Weights of a small GPT-style language model, trained from scratch on English Wikipedia: biases, a variant of Muon for these matrices.
MLP neurons of a small language model. Each row is named by its layer, matrix (up: input weights) and neuron, and shows model dimensions 128-255. Each number is 128 + 24 x the weight over its row's rms, rounded and kept within 0 to 255. Numbers have three digits each.
Before each neuron's rows, "fires on" lists the tokens most often at its 100 highest values on Wikipedia text that the model never trained on.

fires on: " dep", "ach", " bec", " stat", " acc", " rest"
L2.up8:110137130149145062136104109139094153126164127136116162129141092136126127128119136140134116125144139126129114119177126118070165087156171153080120121098125151154153119095126110122141151131159167107146129123130112163161139128099098141149161110166136145146149124178124125172165146154130120099149154167127116099080151150127117152173141119077134104144137074101154168165113101113125153108081

fires on: " Sw", " per", " Ju", " Re", " Time"
L2.up568:149132138122127134112125146127110094136080132145134121133077154125135114100128139109141151090147104181128086183121139142151113116151091115164135124084127156171185144144113174112130102101149160127110146122141142136113111142151091056124147153118134120127121151115133148104129136128114128090148107094125123127157135126135146090118187164136175134106146127116136079137100126133121184144124

fires on: "o", "ently", "que", ",", "od", "all"
L2.up365:154114099139145142089139121142127132181092128145114111126116125112132116116122111128079122156122140129135166140104089104198132133139084121151155086128076156086142132118114137073124152129119154118104135140101119124104149119141111144147120153104136128158109116107152111129105141139117094166101121107145143166092144131128146171141125108114097120137105119148130101167096109107185132131175

fires on: "ry", "ris", "ary", "iz", "my", "ase"
L2.up687:123121100136100081122128112154108146093140152098104073116159126165123220150120125145150135111117127136121124146170121162151133134126111129113135129115143146147130139138140168145154151119168103114144097148146109122158155135108138086147123118181138115129154147150071123110154115117143106108155128170116140134146155109087150113135132107132113123126157126128091158159171106149139120142140

fires on: " me", "urr", "ir", "gr", "ampions", "ah"
L2.up929:151168108098117105101133131106123135137111171125152105106104158179136185117115119142091155100130188119141109068156162130111158133145118144150126121147058112132124121163124172122151111147121144090120127160163116148123079119073107157155118108120168142133120128141118102103118130077085110129157111112181130120119128148127092133157120185134115118084117101144138082123125123110112141124136

fires on: " re", " year", " left", " named", " dis"
L2.up153:162099132107113123134102119138134122100116124132106119151128096068178120104114105156141137159092111119146141151121162124118115110150134151113157107090164150133168144113183130130110112160122100115096114128152086104146128139122156143151109087125063121101161136150131131173148120107110132135166125160113103126131109153098120091147131165076135122172137123100156116143167155103151112135172

fires on: " compet", "anc", " rele", " serv", "ulation"
L2.up58:125136136111121168128174153151111121126085171117132116137097112152158150135097109148148134115159145113144144134143170149090117107185156109090124121102198121106158089126113104127155130133193144150139096116163152136142087117141142161161122131113131134154156159115127076126155098087139131112122134129090146158114130192108130137140128153139094138115122104126132111152139119115142109111150

fires on: "-", ":", ";", " age"
L2.up382:153137127161129145167098146119148100124159086130146123181116149101112101136155161085095153086124119116121127160131112120084097105139104130122109124146098122120132119143106119153157157105173167120140155152112148119138136087139120147088148155131118166130107123110118127114141153064125125087116122104141080121122125106156140163127179128105140140118109090132140149083103090140092134111126

fires on: "us", "air", "af", "leg", "art", "press"
L2.up59:102158116166132159104105160086065142129106134146153119104130110144137118189132140128089125154102157151131132127102148172106131158157157157146194113103122137136123143089150090083134180120124155112107139132132115100116085141091148147136142165102137123122129150115115112147115150130159121148124146090105136133149063114142101117088125143164111131139107085138138115129116113064138110128140

fires on: ",", "he", " by", "her", "le"
L2.up180:115139156153132162095136111136131113134139156167140148154119156094088136099122138132077138096134108101124106143148111165097168133103126129120113105124157094165123143148172156106139187164155136107118135111101106085111138158146113103137110150145158125115149137129103091146130102124136159113150153114092111112120096146138130114130095145100138143148135129111169169116104114124156146116121

fires on: " g"
L2.up956:162130125128085126167132145101149122144144137148184116136126135125118131128118128136159118128121149133132125128137139092121125157148159124106165163118148128092164142119156124123110144097089148105126173114120135145130122129129125158135115138107116167171085122100108123084114114107137118147126135136144139138177142111137118096112090127126092122101120155138099122149147073121133158116158

fires on: "es", "er", " is", "ach", " general", "ceed"
L2.up894:129164122087125143076086117150117109105119118113131179116150104099147096140118163142155131131098121087094101190119154140152157103106154119095120178125133140135139131181142140107135111114176108128147149162123132120142101155107137137099113159129116127132136155176108097098135156140158175122088135140108093166098100118137123121142134144116128123098111155129121149130156152134117083091147

fires on: "or", "w", "vent", "c", " house", "uc"
L2.up872:161119143124125102110134069115163151082151063132113129106164119150166095130117117094106105146126110124153129131138109129065125136137119195160158125129137167135099118088095135149115146128118115111114109123098098118125152129109100131107156121151149096108125147175135180156103157118103147134092136123161114116139091147100147104136146144117153113177151102114131075119122165131142123113174

fires on: "is", "ert", "al", "uss", "hed"
L2.up558:135170115124127125140166134103106146126137142109139127130149153161066120150138109168103107136149127117177135106140135136090183123091150124137119088091087103135127146103128072134150179139146173101147124097155105113126151081158129147132149150141120139126079165105129147144134130165137063104147126131113124155151136139146146103101145115079115102140160123127141116195162102127120106108128

fires on: ",", "se", " As", " time"
L2.up703:189102149093154085123128081135101145105123146166095161138108150095127163119149160116119134147115108089157115107148117117118133103125113166141155146162159132162145171113122095131079111107137143152171126128091134090135132119133130153142154118124115137111124106176150094096109145155094124157101138097119145141124120149135135120119147113114136131126092092114157165122137149122136125173156

fires on: "\n\n", " disc", " det", " conc", " more", ")\n\n"
L2.up915:102144167127113124125080108083124126126148149118157142083147165124148146137122111127084140162135110136155144088141126119154155162129138118119134132104165089137098123147165131179077178129105124120129108101145127107089118110168122109130148126151076080127139134120117130155111126132131075086151142110124125164152152122174147096113086087147096080109115176167116134159143127110117120137107

fires on: " un", "ord", "ans", " ret", " man"
L2.up723:168104142145158121131136107162126141109106146137105122162124105113114096138149089164114138149109158158146144119153122115115096117162103142083131117135090094105162154092120112167155122156112134145093098106164135144141093161140128114097154102162083130121160141157138077151106122175162150123138147127098141089117118134132137152138110152163143132143121124131181149105154178090160085138137

fires on: " more", "ied", " own", " died", " people", "wards"
L2.up914:143077119106155114126111089065125139101153096105147114126135078136139107136157140134122096130106081144138140084164129104125139112114147172124085153107155166103152127131107160136116196168145134125132142138122165129135148126167080129146138139137095134129128146135153131138133162116153139104095110167077108152076152145123168200138149130100098142126096138090108137112143126044135133121123

fires on: "^{", " per", " or", " em", "*", " det"
L2.up656:093114152076094116138094133101074133150121148139140119141139092059084121135092116146080142157161109149131107165129165141107120118134105140106097174128181128108196174126165088140151090145142136112087117086112149112124106143130167096131144125109118115125096139147153125181121147119136101135137104133153098146086083120135149131188136118120133145111113122113157084120108156134119131131127

fires on: "e", "y", " in", "27", "iet", ")"
L2.up102:157128101119106119178135117077091090111137092098123143165162103171119135121154153138079118162142137140128128159168094131183137171125160158096127157079087127097103160134154087170178193126096133146120127135118132138132131124111150151085126138111133155162116140103140177156156138120117140123137131149126133119103093147142154146149107097099082168152136157106120128103128101152127115132150

fires on: "ric", "ep", "le", "is", "ri", "al"
L2.up701:148126156160105133175115077130105094089171146115138102175151079138125126158154136139099131128107165147148103138136115130105138111101143145115096120152155097146096125100151116086144104132113135130135146139155124107074142135140128101110122150133108129113195112181125123130154150127121130094108176146162110144094113143114134116147127088111131157111161143157078122139101191125115128071140

fires on: "/", "ations", " &", "″", "ment"
L2.up721:137139100128124122084120140108125158124137113114112154109137207111091163132146189145105137121156121115134153156133089116128128131123135125114099098116085132106106121128130115151082132163144132122148123097124183158134127139123157125075134144131136159197109138109120189121102078084108110126126118084118069153177119142148119111134157111121137130152115153113117117088152101144109134160130

fires on: " am", " bel", " up", " red", " Bel"
L2.up813:158094137150124117137141101169103126141153166135067130096147139100176086138116133143139119146127125120123097141157088096084142115122165115157167149142156119136154126131140109109132119159111121130124108132147090162128114142085132136127150123098082148143128149145123111150142091102142152117118115150155110183135138114071144099130163110083120141091135129075098116154161153141117127147165

fires on: "b", "an", "az", "mer"
L2.up581:138166112123138178069116145101098164096150078128150111108129124107139102173136096104109163151139144086107129134144141147157096148123105104076111119110117176108104126100145123128192111116145112146120094148170144101155120125142167094113104138145103136125111137111154127158104156126133116127179113129128113125127153146109112134137152137129160104136120118113102159105139111094148082105097

fires on: "arg", " lead", " led", "omb", " war"
L2.up359:130117094146189143152127130169122144082137122120146135151089122108094165088120141099149127097104140114159138128135141188096139163135104141103127130134183170135119083121162146111143118165140111093115104118126128096125088135163154081100116108126121110162092137112117119119139146157138128130123142128086111107164120091126112142126168092117138098143118111140171163177141139093141120134145

fires on: ",", " All", " December", " all", " requ"
L2.up340:144131101129121146136125090155129103091148144118092146153107150089154162097136167165163117115114161077120111171139116140122131083136156118179128136149129139110156115132155143103113098170128090129122099157122096079094120112123112093132126132103134167142133136107124128120112217066113120115100079130141154106109090125100099153119126143146155132089157093164142133145128131095117106098143